config.yaml
hidden_size: 160
num_attention_heads: 5
num_key_value_heads: 1
positions: "learned"
qk_norm: false
attn_scale: 0.177
init_std_qkv: 0.0305
init_std_down: 0.0
optimizer: "muon_variant"
learning_rate: 0.0031
max_grad_norm: 0.5
warmup_steps: 200
decay_shape: "sqrt"
max_seq_len: 256
dataset: "wikipedia_en"
MLP neurons of a small language model. Each row is named by its layer, matrix (up: input weights) and neuron, and shows model dimensions 0-127. Each number is 128 + 32 x the weight over its row's rms, rounded and kept within 0 to 255. Numbers have three digits each.
Before each neuron's rows, "fires on" lists the tokens most often at its 100 highest values on Wikipedia text that the model never trained on.

fires on: "P", "c", " took", "ign", " made", "pl"
L7.up469:151158088119162125177107079193190124156087135122091125215103155131139136100081144143168153110137085156087091126109154051149085089150112102098166119101093123156142101077197121130167122145162156023153146123151090158118167132190164127127160160096108082113111149114128147180107102140127110108148156091092119080132091121115078135163152097123129124109162131099142101154119109146137131142118

fires on: " w", " p", " played", "ed", "otes"
L7.up86:086135109194106129120112099139170175089131058119130115170135182094129180145088145112124108142100184138137076119181092170083092120108107083154128114120105126125076153108114118052087079124126220131181179148088144130109171123124082182136095111161112107133108100118174139098130152084095140148137128081174168156177156128115142136149087120125129102134160130163160121101135174113154160183197

fires on: "le", "c", "id", "ter"
L3.up345:124128109110132115118113094161099145114120096086142133111177173098137061143102120225132191037128149139116120184142155150120150158128127157170134090167112124088116154122115127169099132150132165151200079100126158156122118124122085152122138152150144133143205106118121056131125168116147141112170093154105116117108114109097123105161080134081167108130132182184188142122067157098190101062148

fires on: "ter", " reg", "t", "minist", "ct"
L2.up414:214098163194137153122137155128096103159183128084166086111112147091106167092121124140111116142144156129120152108173106139059141127094169156122136042157098150061167140125108191152155092120127105158170081135150213098096127120096160129170132116101088096084101117156165156132088151098127134150081107094151179128163118132180137134158144187150128137150095115140075131125102084097192110139138

fires on: " b", "ld", ":"
L7.up406:099081146114120149145173162094110143139160132099160112148153115132116146161097116150146130134104136088107151095153118124090158136102092139128128183130065086095141140143132171136112107172108156101157165160142205160176137146150049124103120123111108128145131124146131122118083136120183095121162149102138128196115054142130122113116134134071149176116137132148110142103070116145179152184084

fires on: "ater", "ating", "hed", "eb", "att", "ated"
L3.up595:120174115090125106171157124146115127160105109142131156081151130105137073081121102120134159181085132081110159139062139121113122101128144136119173100062078139136168118140102108093170078116106050137144153116140100072155105112115083120138177132139117135076089061158096142070136095112133118141104107140081097117071130123141105139069147098085160120200154117132164128131096074100137063137142

fires on: "c", "it", "oc"
L3.up350:115145136140169145150149131164122080170133118092123145164097114140114143094093160156082113114092102163075121126147159073108093117138093151118096185152210151108104124095157114109116188118155125118151125079165126136141131095150189142132218112195090169177116104096149113112101119010109153144164103140148122130161118102103135114123129072118085208095134081111191105145122169125129135158093

fires on: " an", "ad", " def", " sc", " m"
L3.up531:173131122107135202100094115144115159136114124126114088148125145116107157104120108188113163087146148105167126106134140168106090077156115108165143153165098142113223151120135064108143202068108077121064105113161164101108128137096101185148150110099058102131084072118158159170097131105127130106111157152089120156105168161169104101197119077140117153100119077113160134178100084165138117153086

fires on: " /", "inal", " win", " medal", " sc", " fin"
L2.up54:126102111177082144162123093176126055160134096119102102190117142125117113135125202107111112190166110110168163096175142075113123111154129077050166182186114135159168089071102123117166104158106104148184106118086102166117135189124123119168142100122176124142135069127188108117134132116130079060157142086138116124166161113132134181137150107189156131115117149137159085119111156123099120091111

fires on: "re", "n", "er", "red", "ib", "e"
L7.up590:105154127085157125121108107121105080142101135074107141063090087167114131128112154171150118087137148150175179166096115109103089176179111115084158108148101140120110111117167152136138114174137120126142100136086071106161122069109113103114131129178112167139195142140142113162156118135067089115183186137081124163101142145155197154086110133122182138120170125151151092060176091094172141107164

fires on: " reg", "g", "led", " (", "ct", " S"
L7.up304:147152150174132120125125122146131107155131109115123220119114144085121190099098082115132105121106157050152106161205152088132122116103079135148114098145134111162112130120077133118114144116086171082123134136160141088106147059107120118119149133181138129113079107165171191153089186068080131079162036133129168153104048148133159130160087164191138102127123145123150125129069105157176131106120

fires on: "I", "att", " However", " High"
L3.up629:132113126070147154088094158093113129078139090105063083083119046163104100130144073101095092113091065160147136087143097123142085122131110091122120149121084106091111132107140046105099107123165073021087128138118127091130097133093145128097113122119100072080165093129122099114180103114081092163141107096148144068091066088156178098093144132135136093121128097084080131161113165106093125163087

fires on: "I", " election", "ording", " name", " Party", " /"
L2.up108:069077103133119082141184109137178139154157090182141094110064131067058151139201203123125151147174090126112129096178075114107149165092087142153146141107099139181180132120161106107108116106148105186150135121057111125120096161099120134188127161181113166097095071165150121169098130131077079177126094125140112127169133102151155121101109106115186103125069131080122090125144141104138104138153

fires on: " de", " Le", " Bro", "ü", "ö"
L2.up289:142083115120088174156105149181073095142131094133153103088108107169136051115076116118147075099188173122099049108108136113167149164142113180158166172182148183117166132141115125065093129176137155105121172134116150096148133123120128180110130066104125146179157168125126158124101112092135137086148082160101089101154135143097185174107118171148083213122127145091198152091096119205157147153136

fires on: " /", " st", ":", " sc"
L2.up423:090112172115127118163151147109188108112127100140108107154089167084118094100144114086132120108174087082071105098168125162090070114160133048125128115112135114161139172127133163151128164180127083181139109059138114187066146121138182111081082159172117068107119069136184160127118141122131113101133109059142145140126093108144154125156143178146194124147153199129110095161095106044089146120136

fires on: "ing", "g", "ce", "ed", "al", "eed"
L3.up592:119110164152122133118102160136159160145088075129136114113165131114099159150198144177069101161145075155111111098143190082131089099097094079072149202129149146108145137146100122136151197163117079110130189101158109171075096137103167117174153128118126151101095160079111096062143156047087159135107106168149125197129114057110177114142111100114139111151116130091119128150150144159152141151150

fires on: "ist", "ate", "ent", "tain", "ounc", "ished"
L3.up456:136176111109165145114085161116149133121124170135129089125078137135130047147162149119134169146135170105116095159165128143135085165092139107134128049135116112151154073144089117104164136176102112095106137166105132136049151136123135100157080085094146074125076150151143137175158144131107134154108121107162162133082115173117091128129129165164086173150154151122165052217050165065149079101129

fires on: "es", " not", "ales", "ed"
L3.up363:147100102189139060089110145102159129104069124143105141111125132129115141107128140103140162147174215160141136088126172127100131076115158075094119146141112082125108163098095120092126058128134133097082126178157133154108111149095117129220131140122128093131060160134153139188120135063171095164128157058141109031191149126138143079139118082164147116076116125141141170113096143110166137186193

fires on: ".", " that", "t", "is", " so", "enc"
L3.up465:131133089165115089096102116115122143158142118126123105198144109120177106179087143124094134140093168112135137106120064142162112125210073199177168198110123116073151108108158144121169128138136098146130124126024154116170170108160162129142121120074115170067117162160098130205019093162102111127097085121131092118124132176109132086159071175172159123133137123133130118119084156145141074189151

fires on: "os", "als", " camp", " ."
L2.up226:166182162120169115204146078143114146130176128118137129200135151149137155159089187121100125127088156122118146174130155188055155138108110086109146122192127157164129208139126087059118174171083151081143142132159093128106166131152164115121142119186113244161136148158143114111135122138094159091158128079108123080173137189142101166164184129156162162114131167111154112166153141101116103139060

fires on: "ation", " station", "ard", "out", " loc", "it"
L3.up255:150135139107146186086049108161089102149184101133139123149118100255122141153127123145123126125073163089121166127109118090058146114071120135105154110119153137099132100110094108174118156163088095157127151068076156132128160136183168120146122125106136164135153100127170097139126140092118073082163096123124131140113112122089139152151141031103144139098143117098158134154165136154101129150141

fires on: " re", ".", "ac", "S", " acc"
L7.up263:064041123140155189131128110115154131144112222140095157131091127173088065089087100133148153121146123165091095133148089133107134120169111090127158103137144138130152159158131160112105113162208043112141088136156104166096152090089192110140139130116078179106108068180126099124104109147106128151153126079125155125126113126159135080122132183115134133124148120113095162130100175158131129114190

fires on: " r", " th", " new", "ature", " re"
L3.up317:060103138039145170077127147103106097106151151136125081085069088169115152096190123100106085109106092184116142125175116150124074177139111133075100172134145149095109150149160081128137133151154089071113116135165118108146109175113154109059160118095117099126166098150084129107199165133115120136162110098162150118106102143150218091123135168175184140124084142120129133180118156156108153165132

fires on: "ate", "ent", "ul", "ative", " reg"
L3.up606:171123082096106193129157149166133112135136144146094129177138148099127122119110094158179125114127137133089141156141144120077078095104141168157098115071119099124152125121084189118143147144065172127179135145076134123148139134145182102121112110087128150196135089132102169211068153067149125072107085158199136143119144099108103148124128116122156173126100155087136091139074126113128069085130

fires on: "en", "oard", "\n", " place", " Year", " rep"
L3.up562:121183182157129087134142080105056181156103106048109161128154145115197109149131109146108104100148150158123082150212104131136122146089138136181182139160145112138144112108098115072059122154089166195100085137133149177096130154127125127116076119119122049143084120117149133163119136083097123114175118140106111097135124102209098108117174156121116186138158094108160115128066099079140135130066

fires on: "op", "rom", "le", "p", " to", "us"
L7.up539:120163127121119158134085095109140167121085077126163130138099108146164142074180115127086105121132208095116191064126142124092157154128190085109113119101173132148175147159100127115103140124110122164144146154124197087174168166106111197111139146125157049136137101130104125111114090161195064107125131123183067059109178066163141127125128117100116123138113008145129103102141107138084144131159

fires on: "-"
L3.up217:149133144230170025084156140123113166125190195104092155145110135116118103169124141162060147137190126120197113184126147155109196167166081125145110091151082127109124131066165117089178123138183143106164107130122121109133166159042164127122113085142046131144110102132123124190122120109093178097125143129072150122138138136125144161130146130150151132101135089096140125115097126140094152122113

fires on: " can", " en", " app", " cont", " En"
L2.up175:076094188140085076142105079115154121132090070185174210140155191160102096146130155168077175132195115158087123137137173144137156175097097102148185128128133157142075121122150120131099086145109180121114167101154118140103163148129093121124161132173109155095198127160109114135129168137130048121049095146131153086096123136105166116134127133138114137081133153116134140132126120132114128129108

fires on: "On", " of", " /", "at", "rom"
L7.up282:154107194129116089181086079143099134146100154149104191177102141084140084086102115124121127141175116115155069123127152155131101118131060114157117120144133098106129097151072119186165140170097128169143129158179159125145131135130108112125109122203081108095139101126102126165224138069075087102168130105102096100107155139154175110165160112129113087119107138186168107174103080147128128127158

fires on: " c", "o", "c", "s", " bec", " im"
L7.up624:093131107156111094170121160136114139094103124113156142203074146150115105133146145153133106112161113129093105162136142171096152141154139103135113154144145114148111150150098151076111057144091107110111141084091120099171166110068105104163118092152134148167079162055102155164104151096067098125124132158163104123231153116151125187083072154136131174120108127131142148132046157194146127069184

fires on: "'s", " sc", " not", "'", " deb", "’"
L3.up422:145092120115142080116139174134124169146135146058086105144149174136103146141133158167129142111145152093089179131088146128092160083182121180091107130082135112091106107134174129114146136147151152101141074130100053090147165117080079143130175052154115160090117162169136151108115116151113116122127110105132079084148105137153139141105132094160136074056168097145120063134098119153142204172128

fires on: ".", "h", "\".", "ay", " later"
L7.up269:103061116106140092128127197098143149140091159137131073104122141134163222142106156134095182129189097129136129096186099143139139153144104111169117170152091116138075135137111155137186134110124135118093122126124183146101131108205076129076209045083143111106083137145109130134116180217130100064112088112147069122094123119093139088110110072131123112077161108120124161096116164169170152091134

fires on: " p", " sub", "om", "urn", "otes", " o"
L7.up409:115098139141107145131202160076167172110089065145098069159135148165164152145074149098124096086113143114147134178102121091120180143104131068115155123121063115148124158080171098098088159106120134176079140117189136103088116109131160084138140114168157139108142065175149136116138144142129160148172147117097111145135152144136169099080080123107180105078144103155145129100097143093160096173075

fires on: " Al", " new", " Col", " rece", " col"
L3.up142:123183125152131142109180196133216141104135107122124113180124164187110168147127162118134142163130150121110118092143103149167085106064054130098106140144200166069158144120134145145164165170062155094094189136108151133169141107081164128133110148135103177153161166125139185174134112163166129118168131109118111148158147177153143163108122181159104161105145114103184066081124167155129098110164

fires on: " L", "an", "ig", "ar", "us", "l"
L7.up255:108167143163145078101115140109119083128078120117170086164128113188133115147144152171136139050122147129118131067190240147156101101067137107061067148153089158120132162069155131109134128166149162138105167141107074105125116100116117119051105144087077116157126140151123121166093128141142102160152131065150160169129173087125126100159088064167132093143192062103117105069177122140107142176179

fires on: "ities", "s", "ers", "th", "es", "ar"
L3.up618:120195174130131128101114149127137121101181164143126112174134190097142126148151137118109190165082150142117110085071149150086081129085164126129142172108116147106175146125117131081173102095090113133057223165055153148092138126129203082107122143152179110157147102167122121144082128052100096185139127122141156128139080212164148139093113126131159156128126149153081093139101088101144083109089

fires on: "er", "r", "y", "og", "or", "g"
L7.up91:158145128117114126125119136148112057134095145089090079100155121089139111133149117206101168160182097117186114156150123090069129136139157182140137105112127094119148125167131149132194179100135133114159146105151110125146127145137143094066157062181053193125167098121099138142120113166187150070150155110069120133139132149070138118176092129101172115114129125129104168119101140159128096092128

fires on: ":", " of", " information", " cent", "duc", " Total"
L3.up546:092182165089174178115096112147175115135153105171085209149172109108109104112102158112141109183135077140142125156131132091089041100097124130111136123077109172148095129096099157079113173137084151123120107110165091151160085145127127094093144133109184184186121069134171107121119231124145125147134102157126138143080149124070121102121109096119141145155116100119090109110125134139110098132130

fires on: " sh", " h", "T", " st", "ap", "t"
L7.up183:123152135123151095121165138127105172161122096123108180122132163146161140144155175109107137143119081117154146141077113161123116113159085151118133111121126093159062091177086064141082110143128180124141091135139139115144156053208159095206107119117175104140145098129142167041117148101052079121139113062151102147167128171093135175126107116078168136103056080128153163147158106142139146165156

fires on: " inv", " ev", " gr", " inter", "gr", " inst"
L2.up361:092069163153116162111103108169096150171158076172105085073122126083109122131128118131151109123145118118088127092112162148060057072185163132126197141108178155154117099147083117133180158122091120064087178033151129160121105085154146178129132130158170132170143080143113132152124085169121124091095116173175124120110167193149088173146135093116151211135120104151097085148130086101170165083124

fires on: "ist", " as", "y", "ound", "ough"
L7.up382:151110143144165106206115197127160089121079201176095153095070111149067132079131165170147138123101079093134117144108136097106097156086085134134104140119144124075168152132125132115154132135137152107139191154187105171107174135128203129109105119126139092054110108128115069125103161094151113139138090133147104192089130135139117108095148101083122176119187077164119132066116106181193107167130

fires on: " Pro", ";\n", "ins", "ood", "is"
L3.up31:110089130172100107100104131116185100079141089115107103159119109117094128141072123145137114132123061134142072059130120119155165137119136116144119159110136078119131138055131109190059155176179155131069128135100161169121128143085149106127073121172111096113162185120200065188117088095129107157094123101121147094122153133118109149164108137112093063109103125097143126111168163061127117081117

fires on: "ed", "ated", "|---|---", " |", "ite", "amed"
L7.up428:117178172119086191094136129097161129118141091116108102156093111103165090114130155149144094102139181071114080097134043160068196103159120095089124123110118176180123115134135166094121116171161098123166155081126145149165126156203151171133172145136112185158121143159100102104101149155092104122106104127127110104128137112152193145136113038148129157165102221129124103066151099116114139128115

fires on: " years", " ass", " League", " (", " re", " im"
L2.up246:133058064130109110190091139084106122138103118115154125104135133086151126141087112174130137115191097123066136154186107120150112118101053128165197118077118106148166142210154106083140184108096118189129175160103178093080125164142138105129107162117137093128121108098157129192098121195120172084090087157111124108142086155137162099142139140154141160121161189199116147156131121099168128137165

fires on: "al", "or", "ific", "ar", "es"
L7.up401:133149077149118159151157148147147097146143095131127106150180182054209089181104137114185129220183164158120107120116157132100090115117178157120146148132120134109139102134112134137161149108134083163086100068114145128109149172116117091120165186085142145154109148088121069180132125132133127122119125074147090182085089144098136083078138118185132131113133101109164128126146160152114045119126

fires on: " R", " P", " L", " Gr", " S"
L3.up79:170113202100168113082153100223134115156173101093154116086104141100104079152087120158116163075191129183087110133086116087160120086123071160125153134109106179120133139169109089120109159151107104070143158153237163136112093134106132167072146156156115104142141129142141148129130107122115106091165104096122108192117159108110080170101133103150140120134085129077107164079093154140109151159160

fires on: "e", "t", "on", "ut", "pl"
L3.up12:127149141142114115090160116146158181147107104122112153093160139059141106118126162162136143110144163151097091183166109111154056129111122165105132041104151124087120086096191151100156183168175113116129108119145166097191118159124118164093110134087108167134087116122099085094144164135136132137120193112164084125111104143070140118156113063108193125085140076139094085130095141156167126161173

fires on: "-", " &", " –", "ary"
L2.up17:121142181152131110105143110165174136104100107136124128113108094150098094169143131168124144151127166101124178080120122116124121121131128160117170112184129166062094139083136153064104161060120146095125152142126140113128193188120157136095122066158134157156146136150138152167131060128111130105128078150191145120068091143139117137148091123173141158160079134097203145135089116182147066134156

fires on: " to", "/", "'s", " in", " Ex", "'"
L3.up563:172061082135164105196172085163023131132113201144084175106167142144121096158125122185151165154157103115137102141097118144116117133172116106113153137125105138129087071128124144080145155157116079109121092172105091184096113111160085137137130129076101106101142099149156126124157148141103146078152094088124131150089107139130095132147125161109153116141160137109117088122098140119103164204118

fires on: " ", "ather", ")", "ite"
L7.up70:111188168125145168149142114174098175132131083136108126106139113150130131098148157107032141099170140112117169183100172165091137120141096181155150091119119076138136160123160156168162085169076059123107112125102110114124113125180103125151169068125123179158164141176076065170100085108175126078079102212108116122102088185149179122158105087124169176104097133093164177118117104126150120096122

fires on: " well", "ately", "ively", "ically", " most"
L2.up478:085167141097113099144090119138150193167084064110156155148114074082133101162137132104076163183131104086119181097113096094086156108144132160141145144106105188105109165122099087105167173086159160078104167113098090164161111132137135098141092160151135162115175130129093091218108091164118145134123135163151067082159131125202147132124100095131148129099172151173140115131137076110144155065193

fires on: "\n\n", ")\n\n", "===", "eneral", "osition", "ter"
L2.up348:136097153132178101120108136084155103197119182182104110121052132145109107193109106140124125110128146146130174172101136114153098115117153157130168128088101106051144197137142160104124117083163138106105135110119185135172132153126169129119149132146120104078130199091161139136168138091169114160141143151117147122144021095137187080139089144144079135107142132064130135093103141137188091066125

fires on: "ed", "ated", " ex", "op", "amed"
L7.up288:104147147112134112129123110154094157128098090160138115155111100135153139076096180166133114115161174085185120150122117100151212088155113147169143073106127121121106117103087089096055156157157159129123091109118120089111121078114092155168140124080136115170126145132148086167135083182081154196116165079113078082107159142129138124103136136191116101187093170196178147113166152141102165153080

fires on: " f", "rent", " of", "ing", "f"
L7.up573:089130134202107125180123136116104092127070126143129120126174127084138115165103126054093153180120108156164166110131141128031130117135131120145134146097098114128155135134115085111067055152128107122141066091117103144145051155119104166148129124123110098144166103207129133149133153197025136128172113100144105138125140112158164135119126159086200140151090097180121117106096137151146130135145

fires on: " /", " north", "}", "W", " f", " km"
L2.up418:133130140094142149144085075170119083098174073156117122074184135124153116116173142098091099140140164133090125179129090086050119101122081178193197105101136131166201139075142108130155097142144065145154131098130122165063126109117136135139141118111142119133162102212099098160119135122125146145150061144123143136097138199157110114137122074090152152135074192189088143102110095193130084165164

fires on: "y", "ight", "ap", "an", "m", "b"
L7.up524:159108140125147085149114147168140149161104107125106119130163062160109153115119181183146156125103158116136156143186166185110140161103142103166159150134075149130108170076095150110184150148141058122138149059142120074108161081117121118117133141144146115081139130073097107107111118140124091104075142208076111134133161092154122149173091177132123072143159091162126199144040097164123146154121

fires on: " (", "°", "\n", ".", " W", "–"
L3.up52:122144152114128092073117120123144087145078082175127153121147179153141085142170121180130160142119191158080144135128166089126133175152118154156117128110132165103144155115096116114181138110068159114083145122124109117103041165147143128123105161107097147136107061118137108217100146101135138172145126089154080176117132129144150158141058087070153107093128177095180146083072088112147143101148

fires on: ".", " However", " =\n\n", " g"
L3.up176:107141096120177107116098158110098111166105103157139141157145157095162128162021172116126142181091117137144131087124119131148126116103083093191135184112109196126117155108151158090168231080116145069164177081131061072133138133210163085118110137117148095127158098157085120122152118156174127120121158127135113125124110170131119096128092149138184128095171123116170137079167138142105149106161

fires on: "ated", " re", "ave", "ised", "ared", "–"
L3.up557:130129166126103140172131119085120084149105191180173125165093113144184120113070150113161105124123063114188101148185135108127112105136145161134171143181136122111181181138161182076130092136095166120072174087123091120138098136127176140148087163065163104135182111165129058172121170139113124141164126142128121073112083113111127127102099160107111117101142094147097166111050130153131173122146

fires on: ".", "us"
L3.up560:077171126100134116140138191097107112142149133216126171212131109143152097207130164107129152121075160138144155102142142205077086145093124115106140197126113159130135163179145117095174159072126169145158160173153163099132125142109100095098081115133115079108143117089106109199100149092069091144180131139122122137140092123090134150147103178134130078145112115108124107076104146122121101112130

fires on: "ing", "ic", "ric", ":", " and", "x"
L3.up159:080106136133155120127118035122110150115122116102173034111132167113145157153152210143137157091103082168122123183125184116156122182083086120138105134122153072191153152122153140138113109163132164119093101123155135141063151129079101085132164149129092132116155103091114178155126163169112073112154119100163103146113138120086060144105113089146130095128122115186129103115080132164104080080176

fires on: "it", "ri", "et", "ong", "anc", "inist"
L7.up94:154118154135119175099135081139177159147156130161056129116070086146127165124099153123153135096131115137067157097173100095160115099174085142160114093148076157130133118118139124162087154143118151140148049095180104165146136095094207148188141157127148123107121127088219097109134118100086131158136158138142150149175077083136117125152135113105082155117156117181093140079106113128091081172158

fires on: "ight", " place", "ide", "ven", "ion", "ite"
L3.up608:080159127124119135105067177146095124136079090141139155194167088105132125136145122168112172086091113132124121109192190169167172065108114138096216137131086132141162131111112153129095122143190160188096153116156154166138163123163165048185133148091195109111144073132129064096144094078088122119125164142151149080134122111106119098160103141125149185134106105102138134106129163173133165124120

fires on: "r", "im", "l", "h", " the", " December"
L7.up613:124138115097123141123111136146099115133144137103158118153149143146179133218114067108135124161118156134091095181084085160167158088186115140138133124108138126153116092128152113145144164123075091133047103127091147123147134099164105063145110182094104117102123143153072154135132166154166108080114097123090138105155139199103166074144093140172124060117145188122131124122109120091130075106215

fires on: " work", "ence", " form", "ity", " book"
L2.up637:120187150162095114116128112110096121126123174191132080186133104197072166128113118138081121135157125181146125143179137127093096149155159101086158121131100111117106158173128113080127079123085116089143156210142171148101138073147087079112138158122143077134130110130156075137089145095150108106153115108121127084107140082135173089085132128143133158094119206137136204156094159157165143175117

fires on: "is", "or", "ar", " a", "r", " act"
L7.up636:182160164069104172120086110138121128147136131150104134133128068143195132177105129135091173166153116100079127209198080138130115118132094194150113147100123197094114118156164153145142122160137138149137152169082080103151146170108132150126059097132106143148173149103164123161061097187134114139223125137110162117077116128104068106145108154145139075113097121070125114161142152054073122094137

fires on: "ion", "or", "ed", "ission", "ond"
L7.up344:121132126091108136122176130128186151126122109109102053148092117109151038176087131127190157134107164102077052129114204110132066092113104152163172156100138137141132145126130126166134093152113149146089178139140158064155148154140117124133130117142145160141089074110153191170125147188095151132142084124158166095125080100090151116125101122111111133100118147110070113123108144141184151138183

fires on: "H", " H", "L", " L", "J"
L3.up315:151166143193137125133160143145134195203132127185099109166168176123134114136122152142085109155167162064084145148122087147096191112121086159111061136130102173143120181111126134088121129109180119098096143124118112150140117113130108147154129166090096086129121178152105080140196116055100124143118110156089114135172140090142145204134097121113150032057156193132116144099127131128160128102137

fires on: ".", "ed", "ied", "ode", " |"
L3.up536:141175121160075127143168138130122129114156125154152131122137141140147088176134084156114174153144137149154127081102104107125151105145117132111177131163156139100072071198121136143177132167148092100106162084141163129112109115070115111135047066127105130167132196163053173166148105145115157133160124135106070134081119065104145180154106180169171128167119091099130101116082153180151114194086

fires on: "ch", " add", "com", " ind", "osp", " estab"
L3.up412:088076113068146093044146126138126098106121115147106109136112117109099131178187161097106057097133059091113129124095115154104142122089092084096125173079123153123097139090083062118114122135121107134145129176150063163147089106046172140112121112119120104194129162156138077099141109157121120175175112126120162126131117119123106163109149147115136114139103110099121086154140138087137170108059

fires on: " of", "ed"
L3.up480:137120140186129146104130140146153163136124146080061156134156205135154101160161089151129086194208099114148113099080140106166104159155077125143147138139105216108126104160158082146138128131144070164109120142072144117143110143088084141119133124143118127095085106135093064103132178092150141144158131078167055144119127118182165138168098059114177129103039169138121130115091111085116129151126

fires on: " is", " =\n\n", "The", " ==\n", " each", "==\n"
L3.up415:133159121100137168115153106128133136160121148173123131154119135148102109208094167123141090126239096084088192109113105124085125101157125112118183131092129143142091136108109100153103197098102124110117158073124117150048087149134150177110104139093099106048145155162164172115156137172139135168132117130176118144138089063179154114131189106157128089069135133100096120122114107122137165119140

fires on: "oup", " career", "ess", "rib", "he"
L3.up111:126133132134100103234126165075098101142109086160123129158122161108132103164078114130115102112109123183133107140125159174132087118119095104152075116072039122116100142175165215092145151087144170111167115109141106123123095135124137100092164124131167101137192127089110148077177126080135120159172132114137107112142202116145108177144129150132139147175157115110131121091165113106161098139149

fires on: "ad", " him", " her", "ing", "arried", "andid"
L3.up359:107137120107169109098129168111151088155066094136140107153089200192133161160144139092102077180149142146101128141141178168110108112126154131150112088125165146111084126096175163104126123162087147113179141137146118091130152114093143129153141132064105164107110081156103129181116098039128140154148127063092143137137047080168054144183112095165174122171132092158138127115132116096161092096114

fires on: "ed", "000", "00"
L3.up64:080112123141155119126144165177155148091147113130115088123158101165171114175111138192130142172091177163068085117161100112184076107127129118092137140184127144184074116141098157126121159146149151113158154104175134137124156168126167079133120106072127150109117166131090151125121120109128136111177140100106165087220081133126163166162118064142165135119056118115056117071111144146176124069100

fires on: " gr", "l", "r", " sl", " sh", " bro"
L3.up461:084156118106155143154154090200143136167176102141172126146130206130130147120167100137173152165116144167105112126143149117069164118194145072094159077145127174137078101148093111091133128134118064111136166128112114048142145108183139054115086120069078078129115101146127123088148151109110143154130163078111115118161134150205145161146124096098109093041103095144160109090134178110118131143140

fires on: " Pro", " School", " University", " Championship", " In", " Cup"
L3.up114:130137103155158151173133148186018125167100193124090156145152113133117100177088145082174083210136106174102114148117146139135114167140077107164165117119109119096044068156095104086129116093092123139220150130138175138164131135146118121132127100091122123127099163134108072122152160122089103080136134127131150178198138131148187161144117116109126134138109123126099106080148162136120143144073

fires on: " S", ",", " s", ";", "-s", " on"
L7.up2:112110123161074141065117124144164130107158140140191139110103145061166106106105179094182151160121135106169129091115139172140165116130137101126127134162131081086187057115147081191165145118126170183107100129135110128136158117089096126115200115170116148042126160138113131130113153118111115146127135187106102111178119131145067103120114103170150114115149093115135163066103094108149111131155

fires on: " Th", "iness", "duc", "°", " rest", " un"
L3.up182:120098099056151079063120118122134107133109097197101101137101108076058109097173143114117125115121074079112134109061098145089104078082065101108115132111114148139107108124069066107147094113125113102159139146153042097151088102061129125076127140114145134155120080149094071079136104128131150118120138116096122118088093100115126148108138108092109090142119121103147052145107120125098141091123

fires on: "ch", "f", "t", "le", "n", "–"
L7.up535:128114128184133161112082162144113164172155119100155124122089155119114114152148174098106139055196140100091103119114101088143105148131137189112149150126111116041112135120217090113102128151133112130158094207145119128151157183132138167125123094096073149148126144091126190118068104096150108132140134133142070104110119150087112147159131083155163140117175163110090123078118138136089177059177